Weights of a small transformer language model.
Architecture: LayerNorm before each block, no biases in attention or MLP, tied embeddings, capped logits.
MLP neurons of a small language model. Each row is named by its layer, matrix (down: output weights) and neuron, and shows model dimensions 128-255. Each number is 128 + 24 x the weight over its row's rms, rounded and kept within 0 to 255. Numbers have three digits each.
A block is one neuron, or neurons of one layer that tend to fire together. Before each block is what it responds to, as a language model described it from the Wikipedia text at the highest values.

Description: Possessive apostrophe
L4.down393:097105143160100108156120140125149161118134115132117129193109128145137170141140117153128112101138135077139159121126135128129186151083119197096139101154121109118143120103119132101153119159106124146084102152137094140112126104136100116155145149119137143142092113127170101121147123133094106083176145165139126145129169147148123101160136115125096151148163121134136129136139136139107163127141
L4.down573:100099144145111128103143095099083121143104136125137126150129157130147183118126130123127135114106104131150139167108134149154102127134126115097091078141149140132133096104116116099132173163142159164077123134116128106143144104173133146139127134133149182112138140169099097150139166141127111128124141116134125105116155128068145105140148147129101120129151072118126134177162101111166116122097
L4.down602:102103132120125126141155096157174129131091147131136133118143154124131153146125098145126126095119089130177192113085110119123104157101107123106086132126118095125112107077114114131130131126134128166140140160140138121140137076154115121151138130117123130120165095153136100096115106154131129130130148151123136125094175161143118115126157134121108134117109131103126156136102148137169133163117
L4.down960:156136127108124140130150073122126113135106140123136129137115145134136154089118133152126148146154128141129159154180102126112117150140126134085118115099128097080113134096128143122144129150144166128114099143145111143103098118168131124162124135091140108131122123196131109140116117140143122121129122138120121120105137109093146096111144133120137167107157094099108148097115154130137147157133

Description: Word-start fragments
L5.down129:110147178098104151099136149150095084154106139120152120098149117157124123133136148132122085132137147104116116091145183117183118148098094107137149126145114104115148135104106110138090108119174114092137114159121115133115105089149090122139123161116120138131141141106189144153114174117106137149117131151172132119122098091175133151081102125130122123096134146153165178090114135119144100121165
L5.down546:088140098146151119131103102112070110119164142115086104161147124163126166151112107164122129112128153140147100128159170096116110133097147182146133142113093153167073129140096122085114120133081159114173137119125115117138122161139137134116117140127112110103087146126130156168122142128114205105168107094157132117147122133115148136150122130129157166183080137125115143125174149149141135100122
L5.down603:122125153123149139115114132141121129103148146125157115101146102128159124132120170128097120130117150133132136152132131126097104128153152145086144122153168124114069108142142138134119166135139133138115130119141122150097075126117118152139123112080111123110153093143084095118104181144153118101146125144142106149141166144076133117130146132140118105136082129106117141146129149146103127119172
L5.down870:152098125105161092148110106114104136141141086094141135141146125130126124134136138095100092119117143116092150106126102175127170092124121148090133149178145114125104155124151115186098105112087141156123139107133082153099085103059104121117121149104123170140107134159127129110116167089098180168109142162123106198139079151169147130101133146143124110106141112084141148123149132146140144159151

Description: Word-completing suffixes and capitals
L2.down352:118123124129089151137113176138155172129133103120130110150129090114118122158139100114095149112127160102158119156135149061103136131157133107112147067120160143116121132150099108148149152119173132182106125133115084104104109127099136153120091151114090074150111117132177143131118142148134127118114129183134145147125137124136146126164129155148105125124072126176147136141110132159116142084160

Description: Apostrophe-s clitic
L5.down23:118143144142119133131116143089108119143114139163145151159129125082122135152162100125142087110120120146125145119128147143157132128099150145111177112115155115128114154149099139150117105144152143159140110129108115127119123102148130138177110148128127139145150150160163153164127121132102111133142124099132117147130137105121130105167162156118110120108110122088157123109151145141081152092164
L5.down35:131123138123111172156112107111152163122120145146129151107155096117112135107097129138135128128113133153084149074130125119158156178138163177165137145152130095116129146124119128134134079125124119142154126135165085150133137150135154144151153119087126142145124127099145148118103117123150109154113129121155124131111161142131135106128107160150143136144155126102127122128136095106116133126159
L5.down183:100126125139109163150103142087115115107164161120177147113120086133141149148145145128127072124134135154102138129133120127094151125155141172125160115113131125129126127116166148146104141102135111129092125117120169169119107099142103126217124151122136099136166114150106109133148153140116142119123172124095131120148138091064119117145117127136110161136114105093106123173159151148147168135161
L5.down730:128127150129119162134118168074089133107133147129143126125098082104132141144125150112127084144108140173083118155148126134113133094106173173145161157143142140138102149183122138092131119141134120105101119125127139145155123143123120118194137135076150131149135166129106115131148124134151118143132163128121133125148145110042135135175109170112128140126140138085123066133150130127139140113136

Description: Word-initial un- and quote openers
L4.down99:068125204107123113155094135137131088115142149132161131125128075141089131139110150126125122144137140165128100128167112111141149116149131106131126121113150118110126131128187136131175101132156150132149111130084150178087088166141124122116100122155142077142107098138117099099126119151133135129135109136147131161079143088159170133107124146142135141128132147115120142150116111130092138101167
L4.down242:126160177136117109133083110121134137127152096130091158132155126123137110109144173177113151145129133085106109156119136142128150109117109115139160138103150131125146131120151138139168112107137176089148140131124107162119097125109177103157127146126088142098160110131184116136108108148113136141145113131104097165134131119226121132117123175171120129105146081137122131110118134098090097154102
L4.down303:156140200128129140162095154094134119109152117148121090122120128135072106089148143146159144111126108088182128097145130120154141135128137153085151154150130141101133196150087129096131100144110110127109128102103161157131148143145110133140103120140138089115144154133162175101109085179155122141167133112101117107105121110160155137144104113132152134143157130124164160091147119131150142156143
L4.down350:107156130111107114121120134121103124094143122174133120112103115134104121145152115147158128130132106140156107148165141066147154111134127154125121171152107178117119135136095119148179072151080121146113126119094111150149083113126115119120118135084141139148141113168116134177142133137127132100186111103104163120103104099123136086171102131100134109099179124158155138136150113109097138111129

Description: Predicate verbs and word-starts
L2.down269:153124156127080160155151177137140124113122148153149136151123131126177132129109122118148151137134155161115125109106114149161147156154115103124098144118149133109128122140126113147128110126096120146122130183147079090098160128128179160126100122106125111134095127113153129178116130135106121132137166147127122171186138152127119079068137136115170110115112157150118101090092124142148132125108

Description: Sentence-final punctuation after names
L2.down644:113133140119115144123138098116094166084131154156165104149096135106120105140108142153120151119134174098147172161113115119106147146140157161127126123136083121125109101131125139135109117152087137121098153104169119130127155105163151161130157125126104160108108123132139138122116125122148160129120145064125091115097098146129153106126130114133105113115109119110072134129120118128098114154141

Description: Wiki section heading markers
L2.down535:114146170114126142128125099134149113111134107146074146119115181070131124150121093181144116126122121120156134159121154103101164108110135141130181158132093109175106096164128117154113126100137146132162151113100096152159116129122144209124132111124145175082101135130134126119113128133130094168129149122117130169099122147171133082087137097148141102094108151166120193105149149134100107133135

Description: Compound and phrase openers
L2.down371:120122123134077083121082137134119148096134138162097110116138058169115130114139156139139138149141108096142064113158075127108162125124139116126144109131147161140119113113073120113157115135159117151096136133128150161130107169095111126123158122114160123184128103121148136113126153093109135158147138110154143159120145157134134137149118156136121137127139139118109150137161104119129116129122

Description: Location-slot tokens
L5.down2:118132133143088090149140150113152109094107123134136167134076118116110123112139129160139140114157140076162122116153124121111081115165098207113076086115106149134134118052100118109134108131126133113080096135110158170119129109136097090199145126129099114156127169154157143128151110115110131130136127174159131143128088110121135102124116138099147146146120129131117133124142121126122167113107
L5.down124:078143116148141137128159087104111067143124102139073130150132097120112148148096064095115161133149167133150177171118127140103122147141105101135118128147139136138157172121146135097128115158112125065160130174125154160123204150161125145137106103090112135124142140161097156082106114089153149129132172094138146155137128146133104175106101119130117133134134140104127123126105138132149140126131
L5.down649:142142163138123101132108081130109130097156127119151139116098126066155116103108110139140113075093144133122104132116146134165176157113096130100115118136102135121136129111069102083147106117113138170177132147156091132103091103101121138099126180105129137185156136135131115129136102139104141141156126130164126110132145113125135134109152131126161128180111111140168110117119105129151149105153
L5.down901:134112137179117158132086117113127161086156118071146120125149103145121125169106118145109126096128157149130149131148162121140141124120122123124129170117109124148122135140089094110113152139084099139132139137194102128139100126125122134134170142111135110140142164129167138152115104142142135111158113101082093164109180175124134135091171091137112112132123108147132114145130098147162077143118

Description: Table last-column numbers
L5.down70:105127123092112138129164116117112150098152089116158141099130120165140153150131163168120117072150101107108101167121107129084131078114131127153153155126112136167084120143153086090140148129121124118086149102115103107104122110120132115181131158125105133118150100087135154164158110102130087152152131103106128138142142149148147142163129088157156075119141136133127166126159142115140131102132
L5.down168:078117129093136141199139113176112161115145114138124136101162133126107112121120157118137133156167144120119149152126109143131104163119110143130118112090133124126111140145136154125173134129102152136095129107144117157116116110124133127128137139123109100119127146130112135121133114146133149111129136136113122129126093098166147162131133116148162154139199116168122097134154109134135143126127
L5.down269:148093118100156153121106146136132091095093131124141139118135123168111123113105127125165129167161103169088151132141175134127050121148066149115137153062117150143113140159165152151159148102170100149152157104111129106144086117078131076132160129158067096153146131112143141113122138176087122143136126138113138121101142118168143156129120142174128077131131114134143131112133130137134134149111
L5.down696:091084119160159113118105134125157112102114107095140118133109117132158108102113150123121139124151117124109086124119117102110142111126137101139149147116120135190075152125131151137157126123154070132143134110109153115102116148087105121142106162118105105136157141100086113134176150126118136139120093144116114125145156093110176156146164137147095105132084133168151123170160132131135156132105

Description: Mid-word piece after capital
L5.down189:124122111162142157130148126109147115130099115079087149143166086150191133136163108093118107122118108134129120138118152097084134134147132105123150108128144122125143138145141138064128163131100115106105126127143149094142074115130118096127082086147138110137143143128149083107139147101143209101159096113144152111123141107162120167099132116111130170173100141114129110134156138139120127127114
L5.down452:129140130093152118119118157127146122096084101106142163178134127153146179121133142082153128130160083094117146155088077124106164090138089064112152162122111128141131141107124076125112110113121126119105131155136151084107118138106137124115126081126151148148083121095153116127129111136131084090116076130129100109114123134153127161120126096121116141105143145129149140138166124108139152136130
L5.down508:142140092144135153129128116187154133102098119126132105158075110122146176133129139142145123136137068119119136102140117130111186120152139126151127139103111114092142126130095130069123086138122133133118112155098165105105118116125137112165094134140131132129154165047169150122117078147121117122101129134141110141096114129135093118111140131132096157149114123140110116123116088147142135143131
L5.down729:131083112093132157119125128151160124137101149114162134152116128128130156122135084088173128109134122120121115095116158132132111090108107064162122114116152115131119120141147109140157141117116140144125076160116155132112104153127094099117148117152096125130098164108147095169121142127180152133150102103151125151141125136147119143113117119101118108132168124165144137126154126159086151094110

Description: Comma after introductory phrases
L5.down47:138092152110115108155094123129135142150108148147133153125142116089148121135129138123129135088134112145122138160111126142154081160140086136138116151156137103103153143137145102157125099129140127127126144155150114138094134107089125131114125141143154103135146138132145130134109113164154141136142145126160129103123161109177131122118121140138132122138146157161136109125142134149104114115131
L5.down110:110118132139108104121086109115131131139105136084156131138112149085118138095131090101096155089100145114153144160143174106142133116109125150129155167134118128106154118166113143131145122127138130147140132142117150165129170078110152152161127123143127105168140147132157129115116099130146145144114126116137097120104113106188185131130152150111152115108135138132137134138136154131126134159133
L5.down367:133126133124105082125087157110146109111099117109189157141133125134148127137114135098098143121127142106154159176148166089138120147142110099143125125134106144135148138157091107162144135116123092127124138133111115133081166128063079166158151127130149126178114123141100110127136148116154142145167126148138101100117135132118185155136170159147138108146127104093125083159141113171111112121131
L5.down942:125172116155153096123125145105161137104154143138125093116155145142109161092105095166103152097157147120126133140134134082115100112120116178133102095146109127147099132163163127117158133161083149133146130120162147163114152149132141093157118145114162148133096137112073110137123131100158093119126118082148118118154168102108126133143117158151156104183086110117126105133130104153146140107119

Description: Section-heading closing markers
L4.down413:119133114107177101133135180106137138128116120114143110120114112127106142090171150133134165142151111110135120150136146153133163120105182151113135086108102160108149171132130109090147114130145090087127117141120135096097107081139124134144124106146093100113112138197132091129185138131132114083138138111160152113112133113131103162119143143103181175147131108146162150172153110100105158137178
L4.down643:153158141142131119122126146139134162135131123139115127148118177151120175079166120131122100111146101094118118140155157145182117117083121125136115165127095125139128068085116103160109161072155151152088106118117187134110125128117138087138132166138125144125078151115167120127153145160097122104101110119164128128103137121123153117145166111154093088118131120114145103150118139090110160141137
L4.down744:145136128121134126115119114128115093119094112123096122113141133178105105136127149111131101132135118134169162131185109191140103146132128104121111161122149116129115115112140160117113173106093125137113141123097158132113168126171138091118104141101129133143139117097121146142126108118134112178101135090088128119149153136121099175125097118100156157104148089105115150106136102130185088156093
L4.down764:112123127131126125128139155133139125170128095140136126128142096107082126141116143154145185148116123065175144171093159096165148137122094140142104113134139120133137115113138154146122185159091130095135152114110143089068092103181102124133098130136164140109129142166095135100133173131113130087143098117131144118136122087102086110112136137118160154112127105152165106102107128100116139114159

Description: Coordinate and number endings
L2.down437:070144168115121111161121123138127129133112129141127127117099127172130145135140119122122135101119079127131123170154111145129148146099142124127121165106104142138138111138158128128143122141139148113081142161137183118126126125103163158125117100129152107134115153134132160138140121108097128083124111174180144139082119145117121130117128115094144138129149121111113125138145115107143134169145

Description: Joiner after prefix/function word
L5.down178:096120148087121127138084136153117225124187098125130147130121122120175092116126134137179138115147123131104134119124112141140181159091129047120129146096126110127136118116118119099138125123122137126132162111097133163125082108111083132149136119143086138161109090161148163155110106121101125134155142096092121099118119157222122118154133139119104117142141156146134148117176104111078132091129
L5.down504:136147093127125155135102133127127241111104139156110164143131103178086133158113119153130118101136145134129127117149132117091135142109126082125126142138150155145121106121125119152152140096163133138088175131195162134132126133102136119108192125105120129145120153123181083113135138138134155094089122155128111115117159134233098167107150130139094148145144135135100101168114107171125128157080
L5.down706:133170145110114127126065149121132112126145161108124089114131151136086138155114150157159161134101129107122100142113098138166128142091116182140138146118102121117118084111139147127108106133148171123181139137130151180129105126132133102134129157136140141145103140148238115116123120168121134122140117108142107131137155115250144090093121152077127127112154144128095129125120133152085133142143
L5.down807:111177143128126094139086125123121108128143130156125135141104059114107140086139176125120136144131174133102116182142130135124135169113132118114134149139164127115163129135154127120088097124148152148136138174124107140119110150109098139153160133095091155149108125132076128138093123165144103134107125118111099131103146156182146128100204143140151128159157111115129128107137140154077155112163

Description: Proper-name final tokens
L2.down491:120132137120121151113146154101104140117118109118125102196100117120121121101152149115154116120122132128094129122120102142110153145126131102108072140140187153129118112145164143082113096131143084102062085125135158107163156165103143132128162148069118117147162138153143100140107126109092070126169121118105161130172108114109101134165137158090103155124100101122092140126120164151128089178097

Description: Table row endings
L4.down1:144090103126113155125125127113136139148115162139116105198161158147109158073131095160117162120134120099129110163098098133120129151159113142140132112120137122125114157128138129148147108101147139120134147090147068115110144171109138134145120118176157101148118148140102118137113132136135133146173115085156135102130157110138150120093102090152184131121144114121126141178140119180174135124099
L4.down144:102134120128132148136107100159134081160114132101102143170139107120103160116143108123140156107135116131152130161139135143142133116130114139108151131118144133144097133128127160118074146104141096064129179091142137152108153134184139108119149094154120102195114125165083115112137125168161172114114139109128134103146169130140148112066112104137190134114139159152153122100134150112148137161148
L4.down655:117120108121142135124106115103124139117105108069090122113185123130132158121130117113135128122128133164096116163145167116081125121155124123119181117088131181125107150179126197101120136116166121096122176088110114134142134147149097116151141123129141093155122126106091102117124131120122134147154119135124127122138193124166143121053125118123176123110148146112121127148133178142168121114141
L4.down937:122085098143128167132128139160136131176139097108128128175157107091154175106070103130139167120140086115148118152113132095113111144122102120151121137111167132155096132110122133164103153127166116064143167112142084111076129139139124123117117112173131111147150114151103118128145130138162160128161133128107130128131173090147151136063146117164173103156144114129164129125147121144145152138158

Description: Possessive 's suffix
L4.down136:089119157110129163127105141129161128103135092115139156151117124119195132110157127126080135123152143118089076127102134074105133153123126123126137127116150109148169134129132119108157110164125144117122159127121133134092123122086146148129130098121121115133098157138104133132137172123137149139170107129117129129144110142145089165180154148117094109167091125077155146155162092063116112107122
L4.down186:130135133129106171137139130108144115096118145170172158105121140154174163125089107142120101100131130129096122140114112096148153122108101171126145125108173135111089102128139145119177101160143156138131148131159102119131107134126126119127134091088147108124125141141139148137151105106135155110130117106105154133114160145106097119127118130136102082118143121108116141116114111120121144119148
L4.down296:154148119134111125143131173097151121080144121135174124153093062087145134152130163137115138143117180127127119107119113140112151135123133137133174150112166132116127133177118126090117080180127141130136162083099133142146105141111141148150138106141098135143124124131090130137167141113144124134152124143104141143120142133100120121191144154129134170140090128080126105108165126095146138104134
L4.down420:090093161153112157116117140112158122112148133142123099099100086110170111106144108103117148143138182146129112155135100122131145162120109145154124118122088097141146160140150076102148103178124134109127176123138107105176136141117109151115090075102117146111086140130101144124150115085150142123149119140129116114123120184113131154166138126113102111158115118106166093099171067103117157118131

Description: Word-completing suffix pieces
L5.down172:118119128116135121094159130124176115102089141128127125115124144140134173142115153114103093142132124131088138111113100081134131121141096094119176102182099137130106098153126118096143143144107109132120112137128106090158174149147148114141139125124162113126120128129179118105132140090154148111144123167107137135139128178169129126150058119144108106125082137106141137095154058074167135133109
L5.down612:110139158110145083159087139152166166121108110119123134119123102107142132131136134147159116117134130171101096112105074100114124121140141078121152096112108123131093152165128161074146160155127131138163167145127141131187124110092139106158125141174107135093095126138131148129141143157128095109151141112108115112142137144147144124140123143145136149139074103162088101136159137129134123109083
L5.down738:129109115131108154104115160137129148105136118139130126106112161131129106139140094163109077146125133109121129133088133150171130196138098129077141175147097138113166106120150110140134132093107116108112108137158128102089141114138115121139142176093208135157141169131162168108100150167112118131124115117161113092128082102133123140121141112106124126134114122151129105090094108139148125142086
L5.down863:074138112118071112122163154095114131107134112122162165106137118125129132124130126165141117160141159170103104147100089176144130127113166141088140141094144128141110084118109171102139146123167139117107108134132126171126119094145149154184137165116075118150113117106117096151115153170155148113132170086160120089118160124132114149122122162153134145141119137146104149131122119149125146158133

Description: Second word piece
L4.down497:113129148128098154136123139102136135103134104179135107110107155139205118096098134092132151118112128165123099086094135126114161163152137158152112146126120109149161124108159120090129163111156163058123153131131130123130111147166115121131111131141144127117119105103146100099121086144130140167121139087183172113130161113108118100102114118107134129131139142113094146159124131119147124146105
L4.down588:132140155109151142148095180099090170142090128105085131104104196177161072142122138094119106084122114126111136115156140138188118104128110132127123148154135132146102120122107124090109199108154119093103150129136113154154136145140137116123108115117135135144115184154170185124137117110103166149128122121121131134148122095150116133099172137142152122122128134139144145122164099100131096114117
L4.down629:141122137129104094157072129142128144121137148110138119105139123123128103079133106113142069085118135105153143072114172129165120159163102131127123143174101165158137121133147109097136153080108128124143135124128154129120164113156107113130116138153186127128148143092141123132121133161123121113177116111144064119113137124105118107126162107152132162128163076095154101148085094129092139112114
L4.down751:166123137095107162159151165107137127124090139109174136151156138098123128124107126111139138125148093116123165163126119137095146133165105108142138107136103146135097154111088093154122189148139099142066123123142142147141157152109053128166119092107138109119127139133125138137141121116113157143172125151127126137142127157109116100119118104133089131166154087119165143129152108161121105103155

Description: Mid-word single-letter fragments
L2.down358:113154118134155145123151117129137103149111117139112168156138114122134120104112132137129142123125107121108144093133142106170132125094099135135110108109123166098135161124164159149098133154115165103098155194147168092125143129139129101121079109119104112086098137172116132125122108117109137122138123124164132128144136118100149131088136123106111104142167115128169124129095102140092081169174

Description: Post-decimal digits
L5.down141:116127131129094099095141181133150165165139095158108117137090126150131193148182134154128173121160118125152153159130112128111147137177107157130137084098139132122166129151118129135104132144136119111102092106123111106118122130086137145131154117139117125125122127132171140069146109115132123091125119135151124142135105179227159139141088140122141149104112136125175147159128094142103144095074
L5.down198:168161107155145109151134137160057106168135082140096124114148125130146108137136139138168135160161126133143153133100066144136149134161117130131147138123143117112094135141147148115087167092169120139124165106095121140094125145129139108047151146144131131125125129131132147102151113124126158110094128129094161106166100165137113136132122133116145100132145144125130119154119090156137143133139
L5.down516:123112110132100097166165161127137142156121113146114125157132117133135137123125159126175160122134121128114118150088118166144168124159144144150126105102126165121138093113129117128107169154128139171159121146164132112113182113164174115127148109104105113120109104190118165127144129101151130100144147112146149153113124155141150114128094106125147126153129127138154098184126121112136156125112
L5.down521:104130124112118141156143139154121150147158112129142113112136139132115115112132173130132133147153111118126117194104110169157141157143139224162148095093158125132141104133183117172102166128102142116147136134131100082091141136120073104110142115159142144119135091161134121090133106082131095086173118154154168068154124155130143100134141116129101134122146146100173109127155133131130154082122

Description: Prenominal modifiers before nouns
L4.down27:160148142146111156127096132123088171130074143091145137164128145185143151115123136137139137117151137157153131146103145121128106066131114134149101137143150148126160123145112122155159159122141099136104152108157126120118199151062158096113122104170160070080119153154132090130126141131105135104155109161130178148124153112152118107100123111124129145162129088122112146110121119123105089148139
L4.down457:090125179119082127143113130088116124165145115110138145100110096158165112139136147131135135152145164148098097093154141151132151131143167134144131115105140121155100100100164117134154150115130134116101152115135086131123118102117129143151115108071097105085072081143128150159140103152114108106150169125092059153133154125069145182185176185113117135120105114108144159149131141118133152170136
L4.down696:090147145150107197112132131142110112111172166177116160097094136107100107149153123131114150106147160129130143122146075106131151141159158176142098122109094116119126134090148131106131119106138122150092166146158125129105111098100151116154124151136105081140077164104130115140127074057114139111149148093163146141117116132108133148171138177138109092133125129153126117130110123097130119137152
L4.down955:098187164133117164137122135135123105113102122176127124121117157127108126090133155127119134099178134130153159096110158135127137142143120152141142098155153145094102165094111134084130177169119111106123153138122141117159152140138134084110147150120081108099094118144109122151092140152119145144116119104111131156123119139143114098103103115112147107152146173149145133103126068111132135098134

Description: Digits after separators
L4.down252:129125161129117123128176113093142180147109120130135148138143126108192165148141122140130127126131148141098150160090134119147146137135110124116128162125140116136153120127126123100095069113087131154113109140177104051149133103133131116133112095091124165119121121128166122139135086101122118159138125154144113163137135180156166151134119117071109089114144124122129149118110089106141134139140
L4.down368:086131108123089097159121108112159161181117115112129141141156139133131174107111132124160156135143128086103124145105123128136120084141123142142122137146188161152144095101110141146093146087149132135126140157121098095088119124159122120139141115121150129076109092149130097096135179101116134131129115158159150111130122161155142107128119135137093118132173114152141139164123143121152182104071
L4.down858:130076078121155141152110124142122113076117143085158134151132107150141130139145140162140145165160121184094120140080101122150145137149128143129131165129143124113110170139149114136163114147129107123135184081146181159113141127092153124131066125151145089127132159136113152113128174164144134091128109058143118124168149157092092141099135136178126083097109131143159098138125128096127108165120
L4.down979:111148111129104114158163148142158117118108131167077151113144075120100149141110138114137117131134120153105156109142138117128122140132080136130150136141101130131166160099108108135106146111167157129092127092167134151117101115089144093125131076136173084159133118121108127153141100127159123170129130166133110109136127137115095109116123124112126102139143147114145127109113105147123156146143

Description: Table row ends
L2.down531:093137144118094157118069157109128120102128123135109166114122129127094145187077143153123184167113113124141138165117107139106130155150130123133119143137141124112147135195182183143114095142158141144154180063072109139128137084123179152125133133132143137136112083106104126087118127092142155151119167113123132113135128142147126100101131136164114078106128139122131160154088153152142109126138

Description: Clause-opening subordinators
L2.down710:150123123129124098144107087136146129139128089131142125070149071173087125089113079111166129114115085106150133110107135090107135126138139095143126152127099117108137136104114152153127132110120123119145138101124147162106119154154116110117168103128154172159113179138124151161151115097132124154133103165124098156132077123133146159124119131087154102136124123141139100156123087144104147129133

Description: Section and paragraph ends
L5.down134:104126107110123160138101128132119143123128130125118125180159098134078135121140116110149134100150131141121170179104159215107121118143119183101102162137184182141106107124150120097136128120181114115120120139124095144117156100130144110132114113119107118173135127151091110129130116176137167160103121090168127108117120104174139114080133122135189119115105137154139139135142157088148129117157
L5.down167:133164143137143145145105128150133096112099095102086133123168135098137190134137137101150153110132138132164159151130160174138119136120108121123126122136146140115070106148141122086115129112162112086118148085099123128145146122148117156128106084086137123146130124147098121114121128125113185148131146103137115134139132115123094115074157161080157137111128150143179137150110175112107103121153
L5.down331:100174104159127107131117128146142122112128135142153134179113126084119124117155141116163124062114154121096144164117172150131107163130108241114130151177152128111141119140117092114093115146127135105113122130151089148116147088122122151114090130117147136152116141184102093139140121150148188115117137106164142105139093114167159121117138182151170104126104112144176098117121141113111107115138
L5.down414:107113118123129148146105138145141136107134113092104107139217101138124200131118124118156144132158141133126126167109165157120133143116116147147137144107134150108075129115151141079123146106144118101116150091118110127132144139167128143137122099101117100155102110138081151120129157117080165184159117089122154137140125129158104113068107128093170113118138145159153137149148168104140122097150